{"num_hidden_layers": 15, "hidden_size": 192, "num_attention_heads": 3, "num_key_value_heads": 1, "head_dim": 64, "intermediate_size": 512, "vocab_size": 8192, "hidden_act": "swiglu", "norm": "rmsnorm", "norm_place": "pre", "norm_eps": 1e-05, "positions": "rope", "rope_theta": 8010.0, "rope_fraction": 1.0, "qk_norm": false, "attn_scale": 0.125, "bias": "none", "tie_word_embeddings": true, "parallel_block": false, "extras": ["capped logits"], "init": "uniform", "init_std_qkv": 0.0341, "init_std_o": 0.0, "init_std_up": 0.0341, "init_std_down": 0.0, "optimizer": "muon_variant", "learning_rate": 0.0102, "lr_mult_o": 3.0, "lr_mult_down": 2.0, "beta1": 0.9, "lr_head": 0.0159, "max_grad_norm": 2.0, "warmup_steps": 200, "schedule": "cos", "final_lr_fraction": 0.1, "batch_tokens": 65536, "max_seq_len": 384, "doc_mask": true, "train_tokens": 433500000, "max_steps": 6615, "dataset": "wikipedia_en"}
MLP neurons of a small language model. Each row is named by its layer, matrix (gate and up: input weights; down: output weights) and neuron, and shows model dimensions 32-159. Each number is 128 + 24 x the weight over its row's rms, rounded and kept within 0 to 255. Numbers have three digits each. A neuron's up and down rows have the sign that makes its largest values positive.
Before each neuron's rows, "fires in" lists the words (lower case) most often at its 100 highest values on Wikipedia text that the model never trained on.

fires in: "to", "and", "that"
L12.gate300:135116134100163168091125152147126112128102115163168122132130128122158116129131106114116141074122159123092090128145090134126145141118105126141100120097142147161135111174148121103120107145147075138108109107175197155141094117145129144123108109101154083157121142152098151142107102133139134103111134120154139151136193118085142135132163157150143112106141118138104175145146088125131101087131
L12.up300:122121111160122134118134134155114114124139146111107127089131116136124112136115108126122096113137150153116167132130105152089095109125127137105109114149125104157151095181123180104132128153168097171092140120137150105122072125148114118131146139133128089127150107150117105139088120143174153195094133115130106112145182142121188104085133171135127056132127101131144112153128130118153080140150
L12.down300:134090131088137143117134122124143114153145136123103102159090098109126154127103159119162131098152156164105162111120138134124150140117112154113111161101085138105160121134143140119083123159139138090154148190116148158097118139128170132152128101106110153093117142146132135099070146133135124147120185128096088168151161164143125125141152116104126070128102073127130154138138111139168113160143

fires in: "been", "be", "is", "was", "are"
L3.gate24:131159149094175167104119114147143153153141177157098112123128104161174123142094152152110075103144160126146112148142092131131125144159110120112106115124178093132086149113130140152121112177119113121144151151176142104107138141080156111167091130132162093125148082129121149126133140121136162116138108140119169081122111112143102140120136139133167153140127133148114131129121151049138113123138
L3.up24:146123127093114128107095123092133118097127193090114114094119163142129126127148109139158120070107120119119126111101118136109082110117124122130146122108143140123163129141087111089159095136083095147154130136104136141135129149117131093140125168136107136147114120124135109091134146100170148155165122156167118076139100100132174143097106137111101149145107137165071099138107120142121149134091
L3.down24:154071132068110127141168122119132106104096163078083135084135166119121136163118128135182145103137134094117106140145111149119143179104116100142127155104105175116168113145121097111118157201146100135174109162117125139181113130136107114109155137106130128144082139105146154162134110118080126149128123170149125129102130175131141128151105123128137152109098113097141146125103107135193145141165

fires in: "and", "of"
L9.gate50:134132150143093134138107134135112109098170140175124118119132097134134120155141111112140145115084126152184117108125129097117132094147135107131128113122095148131107084097170103117103083135072110123104118143131123112122091151130140091152149170121102170095160152148087089175147079096133120140136141113146114148126184159165130178077132126116122095151126115094114137140109129130125123124147
L9.up50:103157139129153131117103155139137123147102124145116173095087124135104133094134100148154099134141153163147120132147115108141115126144152109096102122169108127084119098121129134104081137134156112151100154150155093133167126136086199134176169131093147142125124139129131129129161109160183162170150164132123155098136145148155153104113122124173123092123103151129128185185109126161100150156173
L9.down50:156146150105058135122159107149103102167152141109124104130112132167080148128142128141064124132100153125094112131179114113132149148096148156125116145186149088156119140130143134132151203117105101113100085122127128134123102108159097128161125132128137156115167094169116125163131084096108111100104104128106074112124120106075133117134160173140116170143131142145077131115120123121066104122134

fires in: "was", "were", "had", "that", "been", "following"
L9.gate225:134128141148149140123160162119086118174145165134135132148172076153116114148158157092103101106159105162103158103114098065121123145110092118151136093122166151150147138138138088123087165171134099118115171120135099127118125155146128163161148149104123093102139142095140145120150148097095135129160077092120148124209141147127104163082141099121144129110152114106141093143097153128169144169129
L9.up225:085133137133108174100131088091126193094156125120084116122149110135078154153141109127107136080118120142113123098122125163126128137159127096155120145129091148121106163177141121167170141115119125155153108140084147117096159127143110100130109156149115130137136135145083141110067130109146092126098109134131100145108125104147131130144118149154121153144118112158137162139101118098111117136118
L9.down225:138122143132123079131116173122119106140089123134156151139141142126136161116101105114178130069213137092098144143142149147150164148154113102125141119084120107107109103098108129139177108115109136143143130127116087131135122152160139083120126106132139091151081142146107161098172168121150122133165164174140112151128121113102086131157152063123141084132164166130155135113174123165150124125125

fires in: "and"
L10.gate106:130087192101127079126108128113114103106109122127166103070146159138145154151111130142136115121149115132128187127124103169097112122140149110148119122112132107130139105144132139123136159142180101107128081109130111141131114111113133158156117138154160142111167147131144133132171126115126132140114160120131117123121129154171099137115102112173155092130096113099168132162120124130121080098139
L10.up106:090120162116161097117121093151135135125099106131134172134105180145125057123127127156158159140141150151158129115148115113125146135125126108115150076130117123113098128124156077099121107153114126131079069177151109119144171113170106108122147148092101162131147144197103095106121118117143155168124156125127119146125147158128182117085140108143117115145176126108136133158118143083156113138144
L10.down106:109156117139093171072096170137108158119105137130096111159133106142110116155152156112140124115144116116156118135108101103127135117119082121123091112130137110099174086128181170143123101132107150140134105177130153121100141123130122129077111112147084143118148134077106136122102130115185079141134145177140132107123090123138084156127155153122138127136088071127110154096119132099141133099144

fires in: "of", "into", "soviet", "left", "living"
L3.gate302:158104092164120159156128146120098139090147129123117125102128152132149137134126132122140094088089131058127128126167151176159149152119134140163170180128174128133138138117168129165133130126134149101135115149163143137115102109134163138151098102145134106153165159129112126111103072137138151165148109120100122146121129077137120133104176106118133117122131124129118113136133110179151113129173
L3.up302:143142129152127138151119154118087125112156148150106125141133128116123151141131099118130115079133097101135101139163133159170158126137101157147152132102144114166149102141188120140080123107089124149107092120145154112153103103124140173140165125138116104101113170072127130133104122143104156124139123106137119155121082114092133149109148099162165148079163166153126125134103178159104098109129
L3.down302:122132111131164097151157150096119109130156105132157106117121162159167120083119164126105126128105174128151136132162132134134137096116133121162098105164142125093111123083088193108162151129147132099119104150126157123143136115121137128144137138096132136129130093150128161137136080067145139116093094125122165098122143131146152145136124146142111098111098175153150137080107092118104134164147

fires in: "of", "work", "life", "person", "subject"
L3.gate67:131135115117101109147160121054134130081119135094126134077108106149123123075146145156120157108132153124118118140144095110087098137162137150130088168131181131085152169153131127151141123128108182117149092111136118134118090126153135141117154108114121094096111136131099130136169133130147144147123080106124102082119079157114147096148139117126130168175129132163131138150139096125184106121096
L3.up67:090138117124116128125145122162145104093093156152110115103116139140154177117146136119115101151083132140111121171161110121163125127118143144121130153113142114092087085132131123106120141116140170085141130114117126164135105116142100140146095147154126104149131146130123148093111121097118162137116115110115133157132152104113125123128111106065129122146117114059102102141086100111139139115133
L3.down67:149110137141135129101110172127127119146130101099130139100133128115108125108148118160120127148156090156083112152194183100166157081117115131116139171155141137145178144100125120137169144152100135141161150110147132173133091116144174110140143141104127117140067142130146097124122129145144132136127158097136093134158128120098171193131116112104113051109118153168113146146125125104111145151140

fires in: "of", "held", "led", "living", "from", "published"
L3.gate511:162088076159117139093128131100123131116130126140123136050176128155117114083138113146116150145161168156143133138111155183122091118132159105131139106147142143131142106134102133126177126094166119133137123116154171144170103113154120140130118133129095103109114115111156149105153110106131086133120112115130130170104155125126102147102164128119098080096099154128175130162116106130118131065094
L3.up511:128099111126130138132141131134064127136157126164154098086157130158142146109112130164119134113162123074154112141143141127121122116099179125145145087111094132137150088122131154165128118101101109116131143142123136114134100112132127102135122110130116100113095122130143131105141117138107128116125113112128171100156108125144126121127155137176089152129105156153109142107113108146121080114116
L3.down511:155118132120167111114110101108104137131159124184135109168131131172134135135115162179152116121103159155139141133155125068174087131128128108112102151105099151119180103101157093140121142106173107122102109119132088153156118142108152150178147139128126156138120085134158144103113110144116133119150134184131098129146103130111125164153134095138150050116113150163122131121140133154099110111101

fires in: "had", "get", "got", "took", "was"
L10.gate198:109134104085121093115150142073113106138155130118147108109133116103112106163137127128120135126171092131104133177134123131123172124160172116145182097127125130143127099114158151136179109102135101086153146130061165157098115133122096144129110136063116118103135127117095106089152158135133127123142146149121152165155157122105161147121110138113131159108122158111149110110124133148157121169078
L10.up198:150141091135159129131104107125090172181151121137072107148181112118138135119177102166119112120115131094128130126147113095116129138118112096150175131127105165094135134108085163144130131145101127130153117102092076088168140128140121135136102104113134153111088170137129105126152134102088141137095130105126129184083146148121101121111108166103154147164148115133134142139145106082119142112140
L10.down198:147137132134115147115121114110127118167135136171146122135091161110101126157119186157142147087166161153125137110180124120081105099144143132126104115112177104146190158080135108125119157161146101157141130140124088177139089112145160105152091129149160134147141122145110109102123129129064101098172148103144121150096116115107126125089127093096130112121122085122197118099138160115152141128169

fires in: "of", "or", "under", "were"
L2.gate82:114137149160125142133117099127097126106127147118107098099134123149153098114139166148132167170129121141090145110147093123178163125129149148148118111143159131110103124140178080150128109129134134134145122143107162120131151137137121126107113081181150100126163146137135127117160116126133137160127150107151158159157133136139161147133143119141125201121096128122100149133131114129107154110110
L2.up82:113192104151146121133123099146111127141123166166134150141125113152125129130099114146130175123104118110131155099079141107135144075171081134124146130135144119088195119132159116132103100145134097088158139137108135157130119123151131111150131129141146136124133128073135194107170113111149131109147112114127150105139109133164146165131124165110178171134137083143155156140094123101131103150129
L2.down82:111150157144103126066106111129088114116126180135132134131112137135115101141127142135166084131126152145142129136148101123122117124145107124121157140143134120129136136134185125150134111148084135105150099143043112095079104152096093172111083125088132117105131122083128108063091177097142135117125109131125128127136127136124123115130135113112168196092154116099180135118091114140129124140150

fires in: "to", "well", "and", "not", "newly"
L10.gate5:137134117127086130127124121090085122114147106149112109088160140107174108169091146132128112108149158106135163142116095143101126118156145091070167102163080135116122129121140112153122078091121145164093083170164127172148121116128156106139121175122137140154125117116091115094138075130087123119109129144123143158134157091136123112147109105151122137101131091110100094193131151126155130136110
L10.up5:105161126100134131145115113170110118156132075081121133116139165137134126129109120100129094094129090133123102162107147117134137165131136098125157131153131111144150147104162155112081120151117073137062122109103129151140135150103140104118109124123125116115108140146135128122158124095150140142140144151132132137143126125093116142143162123116110135124154111123060163156112176097160146133130
L10.down5:097141162119143130148170116169136117129135100112142108106104162142113098172125133125176109130101120134120126144130147126137151121116157081178088117123169115130130104110111160131166102076118107124110111109137159123107112110140129134149102131135163096111129148169134097087118121159104114140068170185120156099132126104142125122128135146103129106173115175166156183160159131101159126150123

fires in: "a", "an", "the", "its"
L10.gate316:130108112136152175105087060127124122133121170156123132117132092127131188134093141102113118145145098142126152130119152123104131100111103121144105113150120135146147128135171110152139118148115105143148104112100113086120163122148120128155223128121120128121133150103107097135116148167152094114111135144143153165103160151110122098114133144132135117123127146133176106143136141145107098102153
L10.up316:125133118104153112099126121105104124172126127104075143167182107126135132105107154132082142129148081140164118128096115121148113153127117139134121131117143127100107189132126128114160119112123105104176136097141161115117127106112118114165145130138106149122151139166138138108089132119126127152136093146156165170153087058129153115133119140121159110073153153104132113121133143100168180191125
L10.down316:103159116122123143111140103147167126126108109102104149141127162090093155135120136117103154130137123128073174137094100126083144141152129155149109096101091115137117129120145118149119153129110136158088111140119105099115121133107126119146108134154161124117144118158126091187132146063156131094148144135100073108135139154107112122116159134147133099113135155165121134091127142100148146097087

fires in: "for", "forward", "pay", "injury", "damage"
L2.gate22:150078161122110150115113136161089172125147185122141100089109122123172143119091118140117152150139144109106152168131136143093121161126135089151133104077122127115157121143104108138101146111197153092156126146128107134128168120113108131103149108117122135071124147176101141137135145158124148143133138109131130177148118137155092105121137131126163162140134124159128133135119117125173115115161
L2.up22:147092129138094112138109117144111099134145145114164157080115138167130140129121145118072102154150108118117130157112142164121154149124134126129140124055153114119114124102115140132110161122168135105117077137157110118115144130118137106127190114147101098105115170060125165104101132160160137109149139108171146155129106096130106121113101101137150165144094126138127121135145102129165098101092
L2.down22:139098147126131143121140153150140122111154144128141118107087155177111104113163154116108159135098132121107134135195172113149137122112084122104139093098181131139114148118093150121161101094114110117111119116119127085158119128095104092120156132100101117117146077159124080168105162139100104124168131150125135145156127143135156125139126131117100114128141084136081137141148086172122135163129

fires in: "under", "post"
L4.gate20:158145155134136145125139143120100112093119161131163106084135121120125096141136120121145134131097133092158133115074161121116149137132149123128151121082136139145115134141142136139105124158064143121094097103076106093096125076150135140109160163119161115112099084103126130109117133132118134136074161140088120162095167145142145170074135129129109090124107123138113122125099099111146113143089
L4.up20:103124125127132139149149121152132157161172098117144135135142098148101145192080132118144128148150114114155152083066132098092113118125111112121117092120126152100121132144134159124115168153175133098121153081113114160132143102134137107139096137103141188121100089191153108113144124162085141149108128119140148171115138109139133130133138161136144071134111175125133110129129145116116140106106
L4.down20:130132143177127112119100072143105085143121131138125139107141160109097103093154090117113125111161118137153148068094133127113081106135115094103124119132125142141161082132136128134128099141157080146086106091124073145177102119086120155159116146110102167100147076113146110105125135178115124151124175131156128137154135089094145094115160127117105115131160125174148113172108122139128112096133

fires in: "more", "much", "better", "less"
L4.gate342:099134119149150122116158091119108137121141070095121122121113095151151132140117098129116129147186089141125097091138136123159126105106130124150166155120132126119146131129123123162082130094146139126125117127155123159109119124088096130137130131145096130108082109130104149144170095135129157119136149130131151114082131108116116075150183175091185124140117124134164121150124103124136141091135
L4.up342:146163113159157094106137111156136160133124110102090099107108101161092126137128130168142104119093133103091130140078113109125129122130135123152170185149128134148138144120157125087157110165071136158070112167113128099130078114117139118117136136126135094140135117107119124143177104139122146170153065136136102146111120132171086157132104150144106061159127124125130123098126111129109119201122
L4.down342:164117094148166101147091098158123143128133094120100105128129074129113122120124130161126085144106121145152161151125138065150109105137121089117132119122162152110158126142100105128137078150131173078116147149142137139168131127119155062113146116138129165138112115087188127139112113131147159132109088145125140105122131134151103137111101156132128128151153112147095133095095159129147101195128

fires in: "not", "never", "just", "fully"
L3.gate215:149095143120144154154143151125113120092100127105119102096103126112133114159130132155132138119144110141070132131133127135133101128106110136132153128060084180128126130069129114107121169122125135110107136137113163155122125129149108134103173139132099133159130154124144132162134096108121125121136081145127132115113129110166117111141098083063097141144090160130149114134120163120180112167111
L3.up215:135127129127132160161108163157132102134094117128102155183116109128152095185119153130105146134146122146133098122136148135126139121139133123141155119148091164123140114116122107119084093151116162138137126158137117114173131150151153101137102095167135107122133087116130119147140097131116129150116114138115102130156137107180134118138119121126103125123094153145129103110161154128140127172127
L3.down215:129134130163131171187110111133100124150145158097110132131183157143157096123112177127129147155117129130105115096119108077115097148105133130154137124157092141097166144109147102141121113126137120141113084127118148118130134132126114143128117126132126146127149119082143137202146135110081137147161163129107135149199141106151149116111179075111120122100125148144122132154166100094147075140128

fires in: "that", "and", "which", "however", "although"
L9.gate3:119173136136152140097164153156137104124101124180126134126134162129098137126098097118101162150131102122087120105170115158139111081112165094117098140130135118105126128113133146112110134097122090145116155121177151141107141114132155183150131087134156110131094136126121146157137178099144131153155182093104119084136115158127109108140164128135139153157131122184112140136149175130115159136121
L9.up3:158110165142123119116132116099133135157170083133148104153152104138078123109119182137071108124089122164150149152148102138087079095162145170089116140133118123111162105166110106128124152181125137161118145113113126145111144144142181109111127124148173115144151137145141093091124085138114098126115127150140131134144079159171114085117087138120116122118127121096116162127155061102106105122127
L9.down3:153130138133112136114098163108098143171160157130154106124118130184126117126156155135125109126110121130131153187085162143161142145130133137119136139153109125097107107139132168130131147122144135122104126104121095167145121135138175100140151159116170128141153115146118109077133109167112124156134124176125146171105095107132118118102113128080090014122122103125147110137105102104152124129115

fires in: "league", "party", "won", "win", "team", "regiment"
L2.gate72:122142141136102156116128172086146104116141120126160155129119158116160132184085146140143107134083155133136102127096153140121085125120141166151093153084142122099124119123134103106143147129118130092121117124169105072148157150106131169140182142082134162089124113091105111088129129109104110122188135119111176140167090135102135144159139121162164167142152147175142115155162133132088100109115
L2.up72:137115128098119133100096149113127125149147140121072109122140144107077153151111149156102148181096158114116130098119151116115090177140157168125108100108118138117128091137118124130112079112121104110104118129133107081139161153171109093187131157094157158135126133184106141126151139153123105142133120129125111144126141121111116143056131128126163142174127160126099072156168144104125118143126
L2.down72:118160129146126113123122092104109132139139139126067146119146098128073136085108092155152147131128125171132136114130131137110121115118124108135095134168137107165139092123152074150144117104106133114126126146149114107155121125115085104140112117110154094061145094192155140073173130115110108158143146139112139130146103114140155153126136154096139123150113180156148122123121139135090134135086

fires in: "more", "in", "less", "responsibility", "rather"
L3.gate264:104159115111121076080135151140134197087133127132168123105177090134172113152127141174157131107156092117130165140140116153150126098102166112144131129153112089113126107124109167124158126124123142165113083148137119129141109150108108142145148133055087180103095106131100146158125115135125161147131142175151120075105100121173113119139116112114123118138140152176138097146083121121094094118113
L3.up264:178128123150104138138109126165114167113153111124102109144119114132131141183106177125101138173143124090127170099116112108088137143111135122150111139111125160112153156089133142129152110149159152116074092132129082142109098142142131155188084134143160157131144113105119165091152149118114139097176082146109125077145140144164108113136080093117116105117173131150149123124129142113117097112130
L3.down264:157123073135130116098097124143110107150173131105123134132119148088124136132135088183118100182151120127165126145122135082134138124096144145099177109129120137107132110103127140134110075167141163139134111135108111098122153145141114130132143123095125120101140105109139120146164120078104120148110118161153123136097113144137114146119106124112093074169144119129143176136128178125113169082151

fires in: "for", "as", "forward"
L3.gate81:128084155127127091093143113136111114135139162089148129112139137119136171115159116155115099104113139135115132141099098134165133138137127117122077101088127117148116177119092159121171117120117142148131120137114116096110104134100119159135119177064141137159127080136096144152115127126136149146161107165085108161161173115090142138105140121099147084117147117187136115123147086129174158142108
L3.up81:113119169114128103105136108113130135176160147112153121122109119137130169117158134137109136112131165114111125175124103148157116142114123174141084116086168086145109148117083186139133091130129177140143117147124131124126113134122143157094100143109141130147116078121096154141114122082124100123158134148115109162165169109088137132141132141128101072127098132164145124124176100123203160148141
L3.down81:103089111133149165136120123094167110145175161149163101132129128165141134111137159106136157110134127156136142146144123100134105139095098133145151120122131107137153103144120140126146126136133103114110111102142148165122124132133150111132103108102111154119169142120156119125103080086131118105155176096138098158134142156128160136130147129168090077129121109131111164145130117155209136136149

fires in: "under", "concerns", "age"
L4.gate64:140147101119128153140139155112103113119088140161108153077090137107124137153116132093107119115151128116141149125121099127079120118114125123173156129119167110120168123123154124116099135128108155136117117147128140172154082130125114129104134131138128137106078074129080158088128152124147149155129116124132135148068178136143156098113206134130152090125139128109175136079125145153126118115176
L4.up64:172128132131117117170111129153110121086167161132146113084129117131136108136102131145122136092151135103115128112116111128135122065125104125157121105125156091120109149122139133133129135148114107153178108133127166123155098098100148112105132117121108138097117106090128158100126139090119127091122116129132148159126176118108136142065168098139158157099126118124134164148105183140098112133141
L4.down64:143094139131108135135135106120103128164116110139118104084104134147118095103110129154117129134157151126110169092110111094101111067118105120131124089140134122125115121091154151151158078131139110068147096127101118143143112073107142130118146112141127157118170118102114119138126155130110127096154114172160077143159175130157152109105173123136149161137143150124111146145117155112082126120175

fires in: "people", "to", "for", "possible"
L2.gate377:094153118136128123099103123142090172122116111096127179105123133133127106133123107128139127116139150108120102104085107135098133099128138135118113125126142134116144095122129093087104113131166101162118107136140144126150104138095134117155196105069146144181123133136129140148129108117136170163128115146159089142131116152142150109093168154119157081099101073143137106094155136126156161119132
L2.up377:136146165180103128107106120170144142120140137116102134110129141145105155125101089120145090132163120098144094130136089153137160112119131117096105115080166106147132104129167138124098111141135106126157094162120142116138105122121123128142136115098128126145135092125133145116072110095134161113149137153115116116173133137162152125105130136124147086135097124117152123097132108140134172152188
L2.down377:117143084175157120160161091109105141095127136159140159174127103147126147145139105107142104137137112139142111133137113122113140099158116113141120120121130128122074134125138100141128103058146132122121140145154131147113122121149135106134127115088121097126175118081140114093132074162147113121153138102137122162150098183161163093114171147116123120096119114137118087115129094113139152082141

fires in: "the", "del"
L9.gate122:080160112156124121093116120147075112106090114142117127152098168153140111146170123124173130142129144146097105106074116138125111135112147104082168165141154116101154137126090104120107131137121139178110115105113104118114095094103128117133124117103152092091132116100142143204123134097161099102129161128114155088136173136096169140106114150145117113114124145073144153122124117119095097143149
L9.up122:098118175127107112110135139126122179101096129153094144110120137156173121114147105124119114120157103093098119110137129147155072119119150117146123096201129133150149133139165131086088190116123108102148124106146142130153132141137171098137135087105134116113107115126157124139155120133119131113121128150116148170183130097125094105147129118119128071123146139117135118116084104150158132126132
L9.down122:165165102148134097147131101127117107155149139132128108127145135131120130134175133107110075147136147093127156161132145128162126126129114161090093131137154134180076134118113126128159147136148080165123119093138103102123115111188164115097134111125130110115163169116142127115165080120152130132117131154113161139141118120135155137116140121140093083152182143175159117097156102123081118127114

fires in: "footballer", "music", "mm", "bass", "guitar", "guitarist"
L2.gate141:103125141141122081118129093176121118100116140122122130149151152144172097168129124148113114098081169151097128128120105168139146167091128114120144173120137139164135123118119104147108165167096157100105125136119142120162116147061179121099099071160126142156125154146164138130157144144145085131116143142113061145121137137161133147138130132086144128100133099136138120127134128138168117153115
L2.up141:144128141119134129139133118133160145128164138163122127142107116158114161142114140148136122129146125195110131129169117124123142159129133169134115139158129164173114103140091096165097141142112144126192122108125118139166145164085086105137107151123111153139139098151163146116105092122121142161089167153097145149140099123128127131110138098108138153136114163103114112174138128093159145154135
L2.down141:076147178151158101160145146119092083120132113120132142113139126080109102073142157112107145151078144131117143119130135120130143081113108140100111117131133118120120144138148115109148134119143131170142089149134185088087095121154145106147122153135139099119109076141097140098151112145096129157136135179164114148108149118101121128139158166172095128149133095131098171116116140122111131124150

fires in: "the", "manhattan"
L4.gate128:131135119112115131155153103149104104083112142152112120124142107121111134110124127119130121106129112130114117117112141122154089117103176130100156148117141151087161152142119117118144093200151112117076132143169070103135121143126134154087111166134145137119136154133175162190142138123135136142146096138092147155121151103131156104133158144173097091129147120155147105120117089103105146127125
L4.up128:141123145110126117137143107102103158086094135158117129119120142107159090148157136130131109094133108145104102100144096137116060137117165098092117177160115110084151158136107063104120154150105119153154134129149076109121162125112109143123183108151125155116159171139166152153107139080145127178109104114154136123137109096130123155109109129164160138065140104111150129134093101111146167138143
L4.down128:134122126111144079153169095142153109159133121086149132173113159165149147111139119099117099075084162134130131170140119134131124170092117149155114133114111136106129174156114133101119136134108094190154117124129130134182129124135129129106125129131167125156094173172117135136139119086103100113141137142099136142170118159115069121130114138172136022114127140125111152165158107133116143123158

fires in: "for", "with"
L2.gate324:127123143127091125167136099148104094106141101098132150121119166148138118121136102125106098097095080093118152175117085122112146119136136106093147151090130171075101108120129124128101101175113114106151131133089103121139128113088139127132091122110096143145125136134131127153153113127134155142142103135114150144109162166185113136124121149160110086139139109146142179080179131142108134120099
L2.up324:114142130143157154094123135149124111095152109106138135081141128096156125144144125096150072109157174103142100126149135149094140142131108121134132149118175063173161155082126130129104109117140138118142135087122143063111079115160113126112110143109108114095096106051114136131135140136119125076139129108105116119165126103101127147107111129125114138136136086164092152088141135138134086109133
L2.down324:123126161109137157144134115108121130120095128124161115133148073097133132119115147123146127102118161170159140101106121169126114141092111102099119126145091130148144117155125161143163113123106153117102140124160131100088131118133087122135150146097113166083127118138124077112106103114124085129143133143104113131148161139075138161087147107105119075111097110095135101136120112100159121132183

fires in: "as", "and", "or", "with"
L9.gate462:138133079113122105172146134122106093134076137126129124111165141164158109119104104117136112096086102167135118141078134132117130125129140129085136149111144142102099113152138096094151145121098138131157129120156134162126139131123136105152121168147160167133132133061146113112109110128171155177131131182114141173081171114138119133123141109130118058152111133123159125108128125130081157094165
L9.up462:143090150171140168119099150092128164121149123123109084138154127126147115088119106113146139139153153117160128088138126097084100082109151144109114147118130148151104114143122133118121107168166111149150143097161097147134112131114114157107151137118096166153118113126092166133117116138163122145158138114099152165156106115139137127120136135161113130149128116116109139138167114120115091084137
L9.down462:133172107121141165125069113116096144148112115131143137125137102086156121117106129129098104130071114153167122173154101119164137156139132118136163133155145127112161147133137149151127200132112135135099089148127096097108116125094130126153141114154142155111176125134128108162101161099109101175137170127166112100110115125171110125120142106157127109129103143156143142126144145146151112150151

fires in: "that", "which", "who", "one", "most"
L9.gate30:139127099144144146069154159098120160123119081129138131111116120094105106118134145102081143153131147131163129197122129107133111108121159132164155091152121111100176135130100122128112172095089125164107145120128119164120100137103145100127122126115128124123130118096125107132136153158126121130145175134104112096133112139113074127140085099127069105119099136131131093128135140132111134120139
L9.up30:143178128151168118120096160071134104152097134151113125154153159147110076094132173112079124153140140149089114138129136139107144128136109179112117132093090135148134097146151150092117141136127130097087137104118125137130126185156151158113119113094120126148125146122109130144112134107124135122142110152129164164120152100154114093141129115147152152159128117097156084134075137099117080112132
L9.down30:142100118154159151148104127119099125171136114131116119150164150111104129120127142086159108101105132161151117127111101146108148114122157113148166103130142120140134157122122114109126047108128110146068102167120121163139130165146166130118131100097122162149110142129158149120176161121146111183151154152167094125130093118101128144127141112079093133153103118119135127159147083140123154094134

fires in: "not", "ceramics"
L2.gate294:190103089122132113117118121106102107123078127106093130123117149068140105104119162103135116113093136148090098115121135177125094139149135165149141119120124127127130120161123151132127118133138088163100153142109120170096070127085173099120099116151143140127121095130137154076115105068105137073160121136119146136158106172090128146173114113139089129130146136125141104155117104086091124146143
L2.up294:152127102166124162176122123132123125109152159120089151132118109170137127101110105115152153163159153120146166139126094145162120144168114124113142133190112148090128107125099095113121105159144119097147183127128108107142142117123158116156100095129064136112143116096110122160105138109116103124115110142139141137154116141182124126154111077113123148116056133103130119138115144144130130144123
L2.down294:133150128124103129174109103153088114084112117118147105150107148113131101107139109125109133141128124086134118143137106112122087165140150097147140113127044111099128126125100100092133138103128104139137122106129123122112127158163134102161126115111124121117156123095134133141085126041119116113140103096133110088139158133155115160169102120086133167116120142105125062142123148129123103127088

fires in: "and", "or"
L2.gate55:103132109127089075121134101155122151143142116115159115126145120142138118160088126132144134118050138136162111127120134147129105118139137154164140072144101132133125109049155163089149110111096141121102150163115116121154108091113150115139135118152145107167095119111102118138173081109165155128148087131124143151096128122147124116122136085169079114140110128107108111109130107079135096087169
L2.up55:134138178164171100113156147146106136146163118143153146117109142118130105170080106095141172106114131139134107100138111127095154047125118141152108103150089136159142120113117126113137117153151107126117159159111140094133104058136160115159098114145144140104149157116096137150147115166164163170150071123140116097141117130110151143141101068140140117105112146109095116147153152107173132143126
L2.down55:152096176150120127091123145128117125166138116159108116121105113157119125100111108133176149086100094168130137119162097113118102090130139141109110128127155120118107098171145140122125110154167141084133125159107133120130145132172171129123144110115151120148158168148096122153107125142157114176152196132149128100145116141153136126142140119130121085122124101146147155207133130115180117118142

fires in: "of", "in", "for", "on", "total", "to"
L3.gate405:142137117184120144115135142134127120104122143126120128093099103097153122137139130160112098145102146144151152161084107128104153119125104175124151126143100135107120143119098118132139092118099135114110125159131157098114134119098148137155133142123124150113156160140119159116158127125119163105147078115156131148084151126132118097146138163149123137126140142128121103065159135158164082120136
L3.up405:131112099166135118123117135085131124124123122127177194091143116113157129093115097115147113128176167119168131156124130134119146080158162140115112145160163149193130156133184121167117120149132145127147150120120088103105086117122081155125132110083150132114166153158101110098132091144150107126141098102167149152133146112126156150104156125121135174097158143167101138128126132123154136139114
L3.down405:098104095146139107119157137092154154167137149111141104152135161147102135136159135120113114085100143132162108128138138112104133111101098138158143126128143123156109129133134119143127143145094151159128082154131096121167108162115115121117123143121137128113166110113122111114125132116056106147133133089156140046151156130132127178123124152129089089098112098126112145181100072132134117094098

fires in: "this", "he", "the"
L2.gate252:160107118140154108144123101120141089136080121122129124089128117115182164131116102117090148138144124144198121106109125132172120144128091132127109127142148094152129137100080138115117085135110105149132122112142157119121145107162148149129137099114157126112123188123172101140138129118117103160143141138135169125141143100105130176132143150152142111129118151078134147152175123118135179121121
L2.up252:166160131117149149153124111136113080109115111142103158096156097125189152138115135096047123144113133103173137122092159145130105143116126133139123135124146119143119126124087130112133127116129111155140124093152103130084153126150167118140139094130156131133130198131147080135153133116139075154117149110141146141125118140113143172152122103137148094116137145129093145184116157132121123135104
L2.down252:132135154151135162123139080165162137135131128162107129169161127135144112133152140135150125106125085115126130139120136121118136140116109170184109160132123151105126124139177107096124135107124132160118087074140135121144146141103145118133148152094132135145146203133149115164126115130097112079116140131143134174131109130124121103169116126128124000134143146111117161131123120116104089128128